MLP neurons of a small language model. Each row is named by its layer, matrix (up: input weights) and neuron, and shows model dimensions 192-319. Each number is 128 + 32 x the weight over its row's rms, rounded and kept within 0 to 255.
After each neuron's rows, "fires on" lists the tokens most often at its 100 highest values on Wikipedia text that the model never trained on.

L9.up81 [130 111 132 153  96 108  92 134 144  81 118 162 161 155 104 109  67  86  96 197 120 143 143 117 132 146 171 194 169 175  99 133 160 156 193 144 123 118  98 106 172 156 124 138 142  73 153 139 149 174 157 114  97 115 119 119 127 127 165 119  93 187 120 167 166  99 132  70 141 119 118 128 162 137  56 158 150 135  89 132 131 167 107 137 140 104 159 143 144 146 101 117 117  77 176 135 166 175  90 116 131 112 156 204 107 131 154 106 155 162  95 110 157 174 121 138  96 119 124 165 131 110 171 127 181 234 135 128]
fires on: " ", " to", "ed", "ly", " of", "s"

L9.up2884 [ 97 140 144  94  85  96 140  94  96 168 174 188 112 155 144 131  43 118 141 114  66  57 117 114 133 151 121 123 104 141  99  91 113 105 137 110 145 108 125 149 148 105  89 166 171 142 147 115 127 124 116 142  78 170 165  88 167  92  93 163  51  95  80 123 163 160 117 150 153 133 133 102 159  80  97 144 167 154 150 147 101 116 160 132 146 105  98 142 211 111 144 108 162 140 131 127 120 156 142 181 109 124 139 117 156 186 109 102 131 150 144 148 146  91  78 162 116  95 176 177 121 117 124 104 139 118 130 190]
fires on: " |", ",", " as", "-"

L9.up3035 [137 175 153 179 114  94 117 132 143 136 104 137 190 126 121 128  99 148 114 158 212 142 102 118 180 140 147  90 152 180 147 166  61 170 121 142 103  96 133 122 136 175 126 150 124 162  83 153 162 103 121 144 124 186  87 116 137 111 104 103 143 112 126 149 124  90 140 137 162 107 114 128 115 131 129  98 106 178  55 114 152 132 148 114 184 131  57 100  93 123 185 140 139 106  94  68 104  88 199 188 112 106 102 135 127 128 128 129 122 117 122 138 105 207 185 150 206 130 119  97 115 147 140 144 121 163 101 172]
fires on: " B", " 7", " West", " three", " 14", " 4"

L9.up1394 [160 140 123  63 127 108 133 163 120 105 111 175 136 120 131 173  87 139 148 109 119 181  91 102 124  62 135  80  87 166  80 148 122 140  98  92 174 133 166 113 138 154 160 109 134 100  79 110 160  92 115 180 108  73 121 138  90  99 129 141 110  91 110 159 145 146  80  91 145 154 172 117 119 172 189 126 164 133  64 145 104  92  96 136 142  96 107 135 115 144 189  98  71 138 107 103 142 174 157 171  75 119 123 165  91  81 113 122 105 144 148 104 141 139 127  99 133 102 180 145 154 126 158 123 121 129  63 192]
fires on: " which", " that", "ez"

L9.up468 [ 92 124 132 132 124  61 130 106 159 106 149  79 131  96 156 158 109 109 126  81 104 108 100  92 116 172 152 129  92  96 127 156 115 149 107 163 153 136 171 157  95 114 124  68 113 224 146 179 183 159 129 141 140  55 148 177 166 174 126 147 120 140 101 123  23 126 117  69 155 142  98 121 134  82 139 106 107 126 115  96 120 108 156 117 116 106 104 112  79 105 111 100  94 136  80 125 168 141 188  90  95 117 129 160 119 129 146 150  92  95 141 201 155 109  72 125  98 142 171 193  78  93 106 108 149 119  69 104]
fires on: " or", " and", " &", " by", ","

L9.up460 [114 140 131 113 233  90 194 116 133 132 123 179 131 141 143 187 122 115 172 118 142  93 123 141 146 156 129  88 134 103 124  90 103 155  85 113 149 141 146 124 112  90 126  69 103 119 107 149 122 157 161  79 141 165 108 116 110 140 142 141 146 125 144 183 175 180 109 161  55 141 138 119 103 131 139 122 143 118  81 109 123 155 167 140 155 122 147 160 136 117 160 107 154 135 135 109 120 118  90 189 142 119 179 107 160 153 129 151 137 123 103 133 102 127 140 120 144 117 129 104 120 107 139 131 106 137  66 109]
fires on: "\n", "Z"

L9.up955 [120 134 187 138  47 135 171 168  94 113 156 106 113 153  87 126 149 109  95  56 126 117 127 152 108 180 157 179 112 161 106 147 166  86 165 136 143 154 137 155 189 122 125 182  79 146 131 176  44  97 143 151 167 168 113 144 146 131 171  93 114 178 149 143 159 134 180 201 183 121  95  16  63 186 153  72 156 193  62 168 149 150 170 123 140 128 155 150 168 113 111 107 107 107 112 111 129 134 136 125 114 129  61 109 126 135 134 112 133 204  90 159  64  95 144 116  74 121 193  95 122  58 145 182 148 119  99 128]
fires on: " ", "th", "st", " had", "nd", "rd"

L9.up748 [119 163 170  79 187 113 102  60 126 161 157 145 172 143  95 151 138 132 120  98 153 179  68 119 170 151 115 168 103 110 118 121 157 116 129  97 122 181 148 109 141 135 138 143 149 168 120 134 139 121 110 124 167 149  92 144  79  91 103  94 100 112  69 194 159  98  99  70 134  98  80 118  77 171 133 136 105 157 187 159 153 107 119 160  81 152  83  84 110 131  51 198 168  69 127 123 118 154 114 199  86 131 119 124 100  87 158 113 182 168 139 143 147 121 105 109  60 160 122 172  85 135 138 144 126  77  93 111]
fires on: ",", " the", " to", "called", " attended"

L9.up1011 [172 201 129 107 137 134 137 103 124 156 155 127 115  98 176 164 149  90  90  57  95 155  99 136  87 157 134 113 149 121  98 108 124 136 115 168 154 144 115 162  33  65 160 113 109 104 155  77  96 111 123 163 162  87 141 117 136 160 210  95 151 149 142 110 126 183 128 135  88  95 125 110 141 145 133 106 120 210 120 155 116 129 190  60 158  80 155 141 179 122 158 112 109 163 132 174 145 116 116 127 115 137  89  99 124 122 126 186 122 176 165  96 141 139  81  53 127 196 154 137 154 141 117 101 109 171 160 101]
fires on: "\n", "s"

L9.up2798 [ 69 164 119  91 100 103 136 168 164 104 158 107 119  51 146 143  94  98 133 141 113 132 199 160 105 175  97 101  48  88 180 179 128  87 114 118 130 129 123 147 139 170  98 160 187 104 170 110 102 144 132 116 179 120 104 133  95  89 187 167  66 131 122 137 139 168 100 117 119  83  83 100 184 177 196 190 131 189 124 168 138 112 113 116  54 133 127 161 113 148 202 170 139 192  37 117 148 137 120 131 119 114 128 108 124  79 126  94  74 118 152 123 142 112 176  98 162 100 155 168 129 170 148 140 114 133 130  95]
fires on: " ", " |", " Votes", "i", "ve", "men"

L9.up2324 [176 110  95 121 161 113 193 177 113 160 164 183 141  48 120 124 130 136 118  85 137 157 137 166 136 101  90 172 167 135 135 145 120  86  79  80  53 179 172 130 126 133 128 105 123 171 119 116 114 161 141 111  47 123 142 153 158 106 102  78 114  86 179 126 145 100 122  96  70 147 102 161  66 151 189 205 127 109  73 121 120 133 126  99 133 105 180 141 170 112 122 125  94 113 123 123 140 117 160 132 148 113 197 154 118  62 132 109 161  95 120 195 142 146 131 141 149 128 197 153 186 153  92 107 161 123 165 172]
fires on: ",", " (", " became"

L9.up1841 [144 140 142 145 109  69 119  69 122 115 103 139 104 144 139 131 149  99 132  43 152  72  75 144 148 137 108 155  93 127 174 103  96  86  69 127 168  85  82  96 131 100 117  98  69 160 148 140 116 154  78 144 123 125 109 115 189 166 163  80 162 177 200 123 173 119  76 103 128 126 118 133  76 173 111 115 119 112 131 121 132  78  86 113  66 129 139 109 112 101 125 160 129  61 144 140 148 202 126 177 111  89  89 138 134 154  82 103 104 147 141 162 174 174 119 144 142 127 153 172 167 106 131 110  84  99 132  78]
fires on: " the", " as", " for", " both"

L9.up783 [170 174  31 124 103 131 196  10 103 140 121  92 155 158 113 112 122 164 154 108 149 137 123 133 157 163 125 114 157 110 152 105  45 154  55 148 155 162 170 132 128 131 143 136 166 150  87 143  87  90 134 140 160  93 140 106 194 102 153 136 131 148 151 134 129 147  42 137  84  97 138 149 100 122 147 156 149 185 100  92 160 123 171  87 165  84 176 129 111 116  87 140 127 108  91 155 164 145 135 115 134  95 126 103  60 106 115 213 122  82 179 149 109 151  91 106 135 112 102 167 155 134 135 185  77 132 121 201]
fires on: " in", " un", " re", " ("

L9.up1321 [143 173 110 114 103 167 165 120 192  86 135 132 117 110 127 172 150  69 130 108 179 148 102 117  99 164 175 193 132 129 125 131 125 160 101 172 140  96 122 100 133  91 130 162 171 143 136 125 103 144 187 161 165 126 112 133 145 144 137 121 165 101 108 100 145 111 170 102  69 187 128 124 133 210 126 146 189  98  74 101 134 127 140 126 144 142 111 114 131 149 136 172  93 144 130 119 163  97  94 127 133 147 150 154 155 117 101 127 168 124 127 209  92 136 123  70 129 195 178 201 143  90  63 102 113 207 179 169]
fires on: " D", "D", "d", "T", "ad", "R"

L9.up540 [137  89 140 104 145 161 182  92 118 206 192 120 111 134 122 130  95 171 137  89 170  62  82 135 126 108 119 122 121 117  99 158  67  81 135 128 138 120 132  86 125 160 155 115 161 179 167 146 150  89 142 142  89 107 140 126 110 129 156 125  89 185 149 117  71 134  65 220 107 142 168 126  93 155 107 152  70 125 117  97  93 147 181 109 131 102 135 126 122 133 161  73 151 137 141  80 157 171 131 114 147 127 169  42 127 182 154 145 114 113  86  97 182  98 143 103 113 102  49 180 144 155 137 114 109 117 108 168]
fires on: " in", " In", "In", " including", " as"

L9.up2986 [119 144 119 224 145 122 113 191 105 165 156 109  94  96  68 168  66  89  81  67  94  90 169 115 149  95 162 144 151 146 103  86  98 131 120 155  93  93 154 129 217  81 160 139 117  84 153 114  85 158  71 121 175 156 132  84  92  66 139 149  83 146 118  93  74 105 128  77 193  98  94 158  96 142  70 135  84 125 113 138 109  80  59  83 149 147  94 161 201 173 115 132 150 109 176 100 148  95 147 101 132 151  90 140 130 164 107  69 103  48 120 134 122  86 137 116 134 112  81 133 154 160 140 165 142 124  69 148]
fires on: " and", " is", "ed", " as", " were"

L9.up2701 [110 175  58  90 103 144 101 166 105 181  71 167 127 144 115 125 125  95  91 136 110 123  78 128 152  63 183 196 117 196  67  95 115 165 111  95  65 208 114 115 107 181 127 186 127 110 146 118 124 141  80 136 182 166 128 159 168 177 127 143  84 186 138 146  64  56  80 126 146  61 143  63  76 170  68 119 127 141  75 110 128 169 179  95  88 124 120 108 110 184 158 148 161  74 113  74  88 171 138 164  93 122 122 157 149  93 152 133 118 153 147 109 143 148 136 157 161  95 147 169  87 146 183 149  96 132 115  98]
fires on: " ", " S", " C"

L9.up2927 [148 141 180  99 119  81 150 126 112 118  68  95 153 141 105 173 117 108 110 146 140 122 105 124 131 131 113 161 172 122 118 198 110 167 133 143 115 190  96 120 125 168 109 133 103 129 120  66 131 140 117 125 197 208 145 157 123 155 143 135 172  93  90  86 116 173 156 109 146 113 174 103  96  91 103 117 143 117 141  96 158 148 141 183 138  54 108 160 164 146 123 124 106 136 187 100  97 157 177 135  91 102  74  94 174 129 109 198 160 176 102 106 116 105 112 139 215  95  72 102 142 206 184 138 134 129 140  86]
fires on: ")", " (", " and", "N"

L9.up1136 [143 131 107  76 146  92 101 138 150 126  51 180 118 162 162 132 117 130  54 116 126 146 102 166 146 157  89 104 131 154 118 109 103 149 137 162 160 102 154 157 174 180 104 156 161 199  89 145 104 150 108  93  89 148 170 130  91 134  74 148 139 101 181 124 148 104 102  94 168 108  97 157  85  99  98 115 121 125 147 183 111 135 142 179 127  69  99 135 141 107 147 103 175 185 125 145 169  68 108 135 126 146 166 161 108 198 115 155 162  80  74 111  92 162 139  87 118 158 112 213  91 142 132 167 183  95 164  76]
fires on: ".", ","

L9.up2662 [140 181  68 133 120 195 158 155 165  89  90 165 114 131  97 182 136  78  90 147 109 137 107 111 165 135  95 150 174 187 120  92 164 129 171 160  76 122  85 124 126 140 153 175 145 129  87 195 138 156 171 129 139 145 106 134 103 160 141 104 162  61 109 152 113 131 132 113 112  77 115 103  87 117 102 139 112 167 129 124 132 133  69 172  74 114  74 116 185 112 171 161 178 129  96  99 113 118 179 129 145 156 145  99 177 142 146 128  74 136 146 178 103  97 159 170 112  71  90  89 126 135 111 181 108  92 135 107]
fires on: " (", ";", " ", " and"

L9.up1927 [122 107 140 131 179 127  99 147 112 161  84 164 154 153 201 153 118 133  88 128 110 187 122 134  82 187 108 158 131 163 170  50 128  87 129  86 113  91 126  70  96 139 162 122 133 123 170 117 167 147 130 148 107 103  94 121 122 122 168  81  97  80 142  96 114 181 152 123 133 158 125 124 126 177 129 110 169  96 132  87 134  85 130 134  97 119 132 148  88  77 149 181 125 134 178 104 135 101 146  87 196 109 106 106 110  94 155  98 136  66 101 132 128 186 130 193  67 130 145 135 101 130 137 108  98 144 114 124]
fires on: " was", " of", " and", " be", " the", " as"

L9.up2770 [158 157  75 136 142 166 102  85 101 131  76 164 139 116 103 171 139 167  55 111 118 152 174 114 175 139 145 128 120  65 127 128 178 165  98 100 125 136 150 118 174 136 145  88  64 103 106  83  85 123 129 126 196 148 109 105  92 126 176  98 173 111  83 136 134 110 153 114 114 152 103 109 135 169 109 154 182 136 155 143 175 133 113 133 118 147 143 148 126 137 182 138 137 111 142 148 107  97 201  60 144 127 118 139 131 137 137 153  79 167 209 154 153  94  93 111 132 141 173 207 132  53 111 143 108 119 143 127]
fires on: " and", ",", " most", " more", "ly"

L9.up2691 [ 96 111 174  86 175  75 157 147  86 146 130 121 103  58 143 141  61  98 113 136  94 114  59 164 128 109 162 103 189  88 134 141 115 172 140 209 132  93 220 102 123  97 122 166 138 130 124 172 136 123 162 125 151 161  96 136 168 144 138 101 117 191 120  59  98 157 121 128 134  76 139 197 130 105  67 107  90 155 152 118  80 135 150 135 126  85 157  54 168 149 155 162 127 139 114  62 142 131 192 115 137 146 145 136  93 115 130 190 133  75 118 138 165 141 164 109 121 140  96 153 101 127 201 147 112 136  74 128]
fires on: " and", " ", " as", " in", " or", " to"

L9.up1042 [121 179  97 138 138  72 154 134 126 119  88  77 129  93 135 153 162 137 138 144 182 132 135 105 106 174 185 108 163 144 115 178 140  56 132 140 166 144  99 138 155  56 130 122 149 105 124 173 157 123 137 100  85  90  99 154 128 129  81 132 156  76 116 156 177  71 110 107 109 148 130 150 159 107 114 175  88 214 140 140 138 137  74  86 108  67  35 175 126 125 141 140 154  90 136  71 148 106 133 122 112 120 150 176 189 101 125 179  90 133  87 181 146  92 108 139 154  95 132 146 135 148 126 113  46 158 202 135]
fires on: "\n", " was", " co"

L9.up1171 [129 102  77 101 165 122 163 124 121  78 132 155 102 167 125 133 158  78 135 102 144  85 166  93 174  70 135  75 115 136 150 106  93 148 143 154  96 122 165 143  60  93 106 145  97 156 150  75 177 102 163 100 138 167 109 163 133 144 129 177 216 118 119  59 136 176 100  71  81 153 110  79 102 146  97 109 165 209  93  92 109 122 144  77 116 138 144 141 140 139 127 134  76 145  95 102 142 143  82  79 146 147 130 113 157 197 150 116 112 171 100 143  65 170 123 133 129 103 153  79 179 160 134  95 143  73 105 103]
fires on: "\n", ":", " out", " \"", " (", " just"

L9.up2711 [ 93 127 210 106 115 143 168 130 117 135 112 132 158 176 175 159 131 113  91 108  90 164 100 119 172 137 141 211  90 161 144 109 141 143 146 104 115 108  84 187 109 132 109 125 165 180 191 131  63  76 175  94 115 110 108 126  95 139 103 166  79  87 108 127 148 138  67 161  72 116 116 133 116 195 149  98 149 148 147 132 106 126 201 105 128 128  85 149 137  97 136  92  49 191 118  97  95 105 139  76  67 102  66 102 166 158 114 165  96 117 139 181 135 189 138 105 172 147 181 127 164 169 115 125  82 115 174 119]
fires on: "\n", " \"", " There"

L9.up3009 [ 66  98 167 195 107 120  96  96  98 182  94  92 135 108 179 156  99 107 147 155 118 153 155 169 158 201 156 117  85 208 163  86  63  75  85  74 126 116 148 135 170 132 160 164 116 128 110 151 145  79 216 118 143 108  63 178 122 123 109 151 142  96 128 118 144 124  52  98 155  90 179 114  77  79 138 116 133 100 133 148  71 115 159 103  78 128 154 143 156 120 114 105 125 130 125 131 135 106 152 120  99 174 143 155  83 158  92 124 113  94 164 105 130 135 179 131  86 108 114 150 158 111 119 136 169 111 164 101]
fires on: "\n", "'", "enti"

L9.up2421 [123 163 175  85 107 105  89 138  97 121 132 128 167  60 137 107 134 161  87  49  35  85  92 116 116 195 124  86 113 194 138 111 110 132  57 182 182 120 157 103 169  65 134 156 110 118 123 122 132  86  70 118 150 114  71 106 137 103 133 157 138  90 115 125 121 148  86  79 127 123 174 156 112 142 118 119 123 125 186 159 118 161  76  81 119 139 146 113 153 119 120 129 138  84 103  75 149 120  26 120 156  51 146 131 125  88 124 114 104 171 113 128 119 100 132 148 122 171 132 151 137 162 102  89 114 160 149 169]
fires on: "\n", " as", " |", "-"

L9.up915 [124 169 123  99 158  94 147  85 116 148  97 150 128 124 155 154 144  97 131 139 148 160 106 109 167 150 152 160  81 144   1 209 111 192 164 104 158 111 122 152 136 143  86 143 159 109 115 111 141 131  99 159 123  91  97 157  90 129  92 168  73  89  85 130  93 122  97 116 119 119 134 143  71 152 159  73  80 164  89 169 128  80 149 104  69 131  59 145 158 151 138 138  93 115 184  88 221 155 199 134 139  70 107 108 143 128 133 132 140 176 103 144 150 159 124 116 120  86  98  67 157  80  76 146 157  93 108 119]
fires on: ")", "\""

L9.up2898 [156 152 121 119  85  95 102 145 108 132 179 141 102 116 161 107 131 171 114 108 177  87  86 110 153 124 106 150 111 137 103 210 113 102 136 143 100 134 139 139 119 145 101 104 108 146 129  86  85 130 132 153 184 149 122 106 139  41 108 149 134  95 148 173 160 178 163 157 126 140  84 154 106 117 142 165 157 145 164  89 127 133 108 137 159 111  89 125 167 142 113 138 149  78  48  68 127 167 111 116 162  89  92 127  88  82 119  70  82  80  88  81 145 104  95  90 157 119 145 119  91  77 142 102  98  88 118 126]
fires on: ".", ")", " Flash", "q", " data"

L9.up2671 [151 140  56 149 114 135 150 181 112 142 111 100 127 126 107 129 149 151 111 112 111 157  99 109  71 133 103 135 102  92 101 143 167 179 144 102 129 188 136 112 127 119 141 109 123 181 142 128 162  75 151  97 124  60 143 154 117 190 178  91 112 107  60 129  89 129 135 172  95 113 137 150 172 170 112 109 144  96 100 165 168 134 135  61 201 127 135  88 106 156 149  67 125 179  95 160 183 149 156 109 111 124 149 164 133 128 130 125  91 121 153 137 140  54 131 118  70 171 123 117 116 131 169 106  91  88 115 129]
fires on: "Grigor", "e", "o", "u", "a"

L9.up2277 [130 106 116 175 166 133 105 147  70 123 137  55 179 126 148 113 114 137  75 151 120 180 107  98 101 169 144 100 138 184 141 128 186  92 107 120 188 142 103 114 150 156 109  46  69 121  71 117 157  97 127 179 146 162 193 106 141 116 169 154 135 146  92 114 171 101 168 137 151 131 149 109 108 141 146 183 131 125 114 145 138 147 134 102  95 119 155 163 138 110 140 144 132 147 119 150 109 198 117 102 126 178 160 156 106 115  91 135 113 129 123  98 139 158 178 119 132 192 129 136 137 100 165 131 118  69 190 168]
fires on: " the", " well", " |", " taken", " m", " that"

L9.up300 [106 139 117 104 166 148 139 150 128 142 101  87 134  83 151 109 126 107 103 167 113 149 137 152 166 132  86 163 115 101 180 179 153 146 169 121 118 153 121  81 186 145 101 111  60 140 130 192 195 156 145 134 154  97 149  98  98 155 160 166 141 145 101 190 178 140 111  91 124  90 125 120 122 152 179 140  96 167 173 145 129  61 100 156 120 107 146 150 104 125 160 106 106 143 142 169 127 164  82 153 168 153 190 179 173 134 143 141 127 100  85 138 103 116 137 106 127 138 126 121 133 134 111 175  83 114 175  92]
fires on: " of", ":", ".", " for", " /", " the"

L9.up2941 [143 103  83 145  85  85 150 159  31 125 160 146 125 173 175 183  82 118 147 127 134 129 126 128 152 137 170  73 141 113 167 122 127  96 115 128 111 154 138 130 160 136 155 141 114  87 116 170 132 145 115  95  94 149 100 135  85 164 164 117 114 138 131 122 132 137 132 205 112 115 138 124 129 158 106 126  96 135  99  84 134 121 151 142 103 132 148 106 189 114 111  70 148 124 101 111 193 136 190  72 138  77 149 135 126 158  55  99 165 127  87 140 145 121 108 159 127  75 131 111 146  72 196 160 134 141  89 121]
fires on: " and", ",", "\n", "'", "BPI"

L9.up189 [ 95  97 116 140 101 148 106 109 150 135 114 138  69 150 149 129 155 119  49 152 162 100 131 105 113 158 124  93 130 113 186 123 198 151 151 156 170 135  70 134 150 172 135 121  80 163 139  97 130  93 108 136 148  54  86 164 178 111 109 159 131 144 134 142 124 141  99 177 134 134 162  97 157 169 121 120 113 169 135 111 127 151 131 123 128 130 129 170 127 105 141  77 124 127  68 133 112 120 128 120 189 139 184 179 123 113 203 152 103 192 141  95 151  83 119  69 133 108 143 105  78 176 109  61 149 146 160 122]
fires on: "s", " Black", "t", " fold"

L9.up2210 [134 144 147 122 146  88 116 162 118 141 151  89 142 137 148 155 110 144  96 145 156 130 133 107 128 148 178  82  95 111 140 131 145 187  83  65 146 134 122  80 131 159 162 140  73 176 100 158 135  79  92 161 159 119 123  79 116 137 138  89 209 136  93 158 119 175  97 152 150 139 127  81 117 111 168 102  92 134 127 124 161 174 178 167 139 133 109 140 129 140 122 177 124 194 141  80 148 131  69 129  79 102  68 149 201 147 108  84 140 144  97 140 143  88 126  92 144 145 117 177 176 113 121 187  92 169 109 181]
fires on: " "

L9.up1742 [106 106 147 150 119 146 113 137  76 106 128 166 160 102 147  83 102 109  77 134 136 150  96 102 133 109 153 104 106 125 155 117  94 153 152 137 128  77 100 148 154  97 139  75  72 170  60 118 200 166 143  82 136 171  70 174  59 182  99 177  71 120 157 199 143 149 105 119 159 133 150 157 123 154  95 144  86 112 149 111 104 112  82 130 139 128  64  96 100 177 177  99 129 146 157 178 130 138 130 129 100 171 116 184 102 157 144 138 152 134  98 155  95 165 140 173 144 183 151 109 109 136 139  95 122 128 136 117]
fires on: " a", "A", " the", " an", ",", "'"

L9.up867 [164 111  86  86 142 146 138 171 124 139 146  90 157 111 133 179  93  89 136 110 172 156 123  95 112  85 151 159 169 143 155 135 142 100  78 130 104 112 116 119 140 150 141  94 149  98  94 133 127 141 195 151 166 107 147 109 144 140 132 120 154 134 108 149 138 181 136 145 138 124 162 162  97 124 163  97 147  95  99 108 125  90 125 151 141 122 138  62 101 114 151 189  80 139 194 134 105 161 140 160  90  99  88 116 166 116 129 110 101  21 169 121 156 123 192 113 100 138 182  97 170 106 145 200 113  98 135  92]
fires on: " a", ".", " or", " he", " and", "'"

L9.up2461 [134 131 147 142 180 102  79 156 101 130 129 113 172 158 125 114 193 118 139  59 120 157 141 101 121 130 137  96 179 133  90 166 154 128  98 109 151  99 100 116  81 154 146 162 155 163 108 154 100 112 135 146 126 118 132 161 162 152 136 100 183  67 116  84  97 102 181 166 146 110 128 159  99 172 113 113 130 104  95 149 109 104  98 152 134 118 122 110 159  97 126 167 116 124 125 158 121 119 128 131  51  91 176 178 162 143 153 170 107 135 128 171  81 123 102  74 114 113  57  78 160 143 118  67 174  52 142 156]
fires on: " the", " a", "\n", " –", "a", " also"

L9.up2260 [148 103  94 140 141 106 118 127  93 135 110 120 188 172 159 120 172 149 117 123 164 179 118 120  94 126 109 115  90 143  96 168  46 128 195 113 135  93 133 125 119 148  66  74 114 135  65  92 147 128 128 122 174 132 119  92 146 129 150 152 167 142 148  94 192 153  96 119 132 107 114 135 168 130  99  81 156 133 132 168  95 128  89 101 132  75 117 103 104  96 132 132 184  96  51 156 146 125 136  94 119 118 129  75 122  77 103 155 122  45 155  75 109 160 122 128 124 123 147 106 111 111 143  86  78 121 149 122]
fires on: " 1", " 3", "|", " 2", " 4"

L9.up840 [151 176  75 112 164  93 161 126 176 119 202 177 132  94 151 153 170  96  96  96  97 119  96 121  79 124  97 137 170 123 148  95 159 159 121 109 201 176  38  95 106 133  91 154 150 146  99 160  86 166 128 137 142 133 116 140  97 145 124  99  86  90 141  85 104 128 102 154  97 103 154 155 109 172 114 102 172 110 126 128 110 131 130  98  82  92 143 130 165 164 151 120 141 154 120  31 157 117 140  93 150 133 160 157 144 121 119 148 177  59 167 147 139 181  72 131 132  90  45 129 100 117 174 161 166 128 133 169]
fires on: "\n", " at"

L9.up2983 [ 80 184 109 123 125 116 122 100 152 136 165 136 215 142 173 131 115 109 101 112 113 104  33  91 159 134 135 151 145 173 105 122 134 127 154 139 201 116 171 108 114 106  91 176 133 115 110 136 129 121  64 173  80 104 101  96 107 179 108 162  94 116  43 178  70 158 125  94 165 116 120 158  80 129  98  75 102 152 118 149 163  76 123 134  71 139 112 119 145 113 158  90  93 128 149 130 107 133 146 107 125  93 132  62 131 153 125 133 135 165 105 204 107 122 116 146  83 162  65  92  87 111 122  71 104  89  97 100]
fires on: ",", ")", "),", "\""

L9.up1248 [146 177 130 120 148 154 146 157 128  93 112 137 150 190 142 164 127  78 154 168  60 159  54 106  92 151  83 135 116 102 108 171  91 158 129 133 117 115 185 131  91  90 113 113  68 179 135  64  81 189  90 121 172 175 144 111 157 124  98  84 153 141  63 135 109 162 125 114 112 156 119 147 126 101 123 198 172  64 112  68 103 159 120 167 130 145  76  85 139 100 121 136 168 113 100  81 143 130  96 154 149 130 106  79 177 165 118 113 120 133 170 141 132 122 147 185  69 142  99 147 165 145  83 131  79  67 158 132]
fires on: "'", " to", "\"", "—", " which", ","

L9.up685 [179  93 102 108 131 132 118 141 181 156  90 116 151 168 144 151  83 113  98 110 117 134 126 157  88  96 179  95 103  89 150 121 143 161 137 136 125  60 126 141 148 107 122 157 122 114 132 180 118 109  91 190 139 135 161 180 107 149 169 109 132  75 131  88 161 127 151 159 116  97 124 132 119 146 106 133 163 147 110 119 133 153 111 171 123  97 101 147 139 120 112 103 156 183  99 103 143 110 119 111 167 182  47  63 138 154 163  83 128 110 112 162  86 118 162 116 116 167 161 156 183 125 128 182 106 118 135  92]
fires on: ".", " with"

L9.up1368 [139 170 137  99 101 120 184 180 122  69 105 146  88 127 146 184 106  94 150 124  61 141 133 123  81 183  99 114 101 167  78  86  78 115  66 180  91 120 129 127 122  71 138  78 125 177 177 129 164 101 182 120 157 129 149 165  76 109 123 149 154 126  79 161 182 177 147 163  94 121 142 133 117 157  97 129 164 135 103 141 113 126 138  86 141  52 104 156 134 128  79  88 106 134  94  55 103 149 167 131 162  97 127 141 111 146 143 131 167 104  62 146 171 126 180  67 130 138 110 169 145 118  89 173 126  92 141 136]
fires on: " for", " For", "d", "or"

L9.up1889 [173 106 177 121  90 171 124 101 104 145 108 149 140  44 162 195  49 153 115  93 110 112 104 106  44 125 151 159 176 116 138 136 112 102 101  87 120 102 104 115 142 103 141 136 112 157 155 129 114 160 120 147  84 162 140 127 119 141 121 164  70 128 171 128 101 148 151  68 119  98 148 145 112 170 102  92 180  94 111 109  87 139 100 173  96 115 115 130 166 172  97  76 115  96 116 100 113 107 117  90 145  54 165 160 123 121 114 151  36 163 131 117 161 141 118 153 167  93 155 163 116  97 189 138 136 113 111  54]
fires on: "\n", " =", ";", "."

L9.up1962 [133 104  74  77 109 124 155  48 161 188 199  72 177  91 140 157 118 163 156 125  64 158  98 174 113 119 152 119  88 154 134 123  81 158 107  75 189 100 181  73 150 109  91 177  81 110 180 112  89 143 111 107 138  80  99 113 124 121 166 153  73 149 149 181  75 143 123 140 176 167 103 130 116 107 113 168  81 133 107 138  96 139 164  92 228 122 125 165 154 123 117 154 122 172 118 130 134  92 116 104  90 130 120 108 119 126 104 127 180 155  97 120 155  87  97 189 133  98  97 170 119 120 200 142 136 143  72 140]
fires on: ",", "\","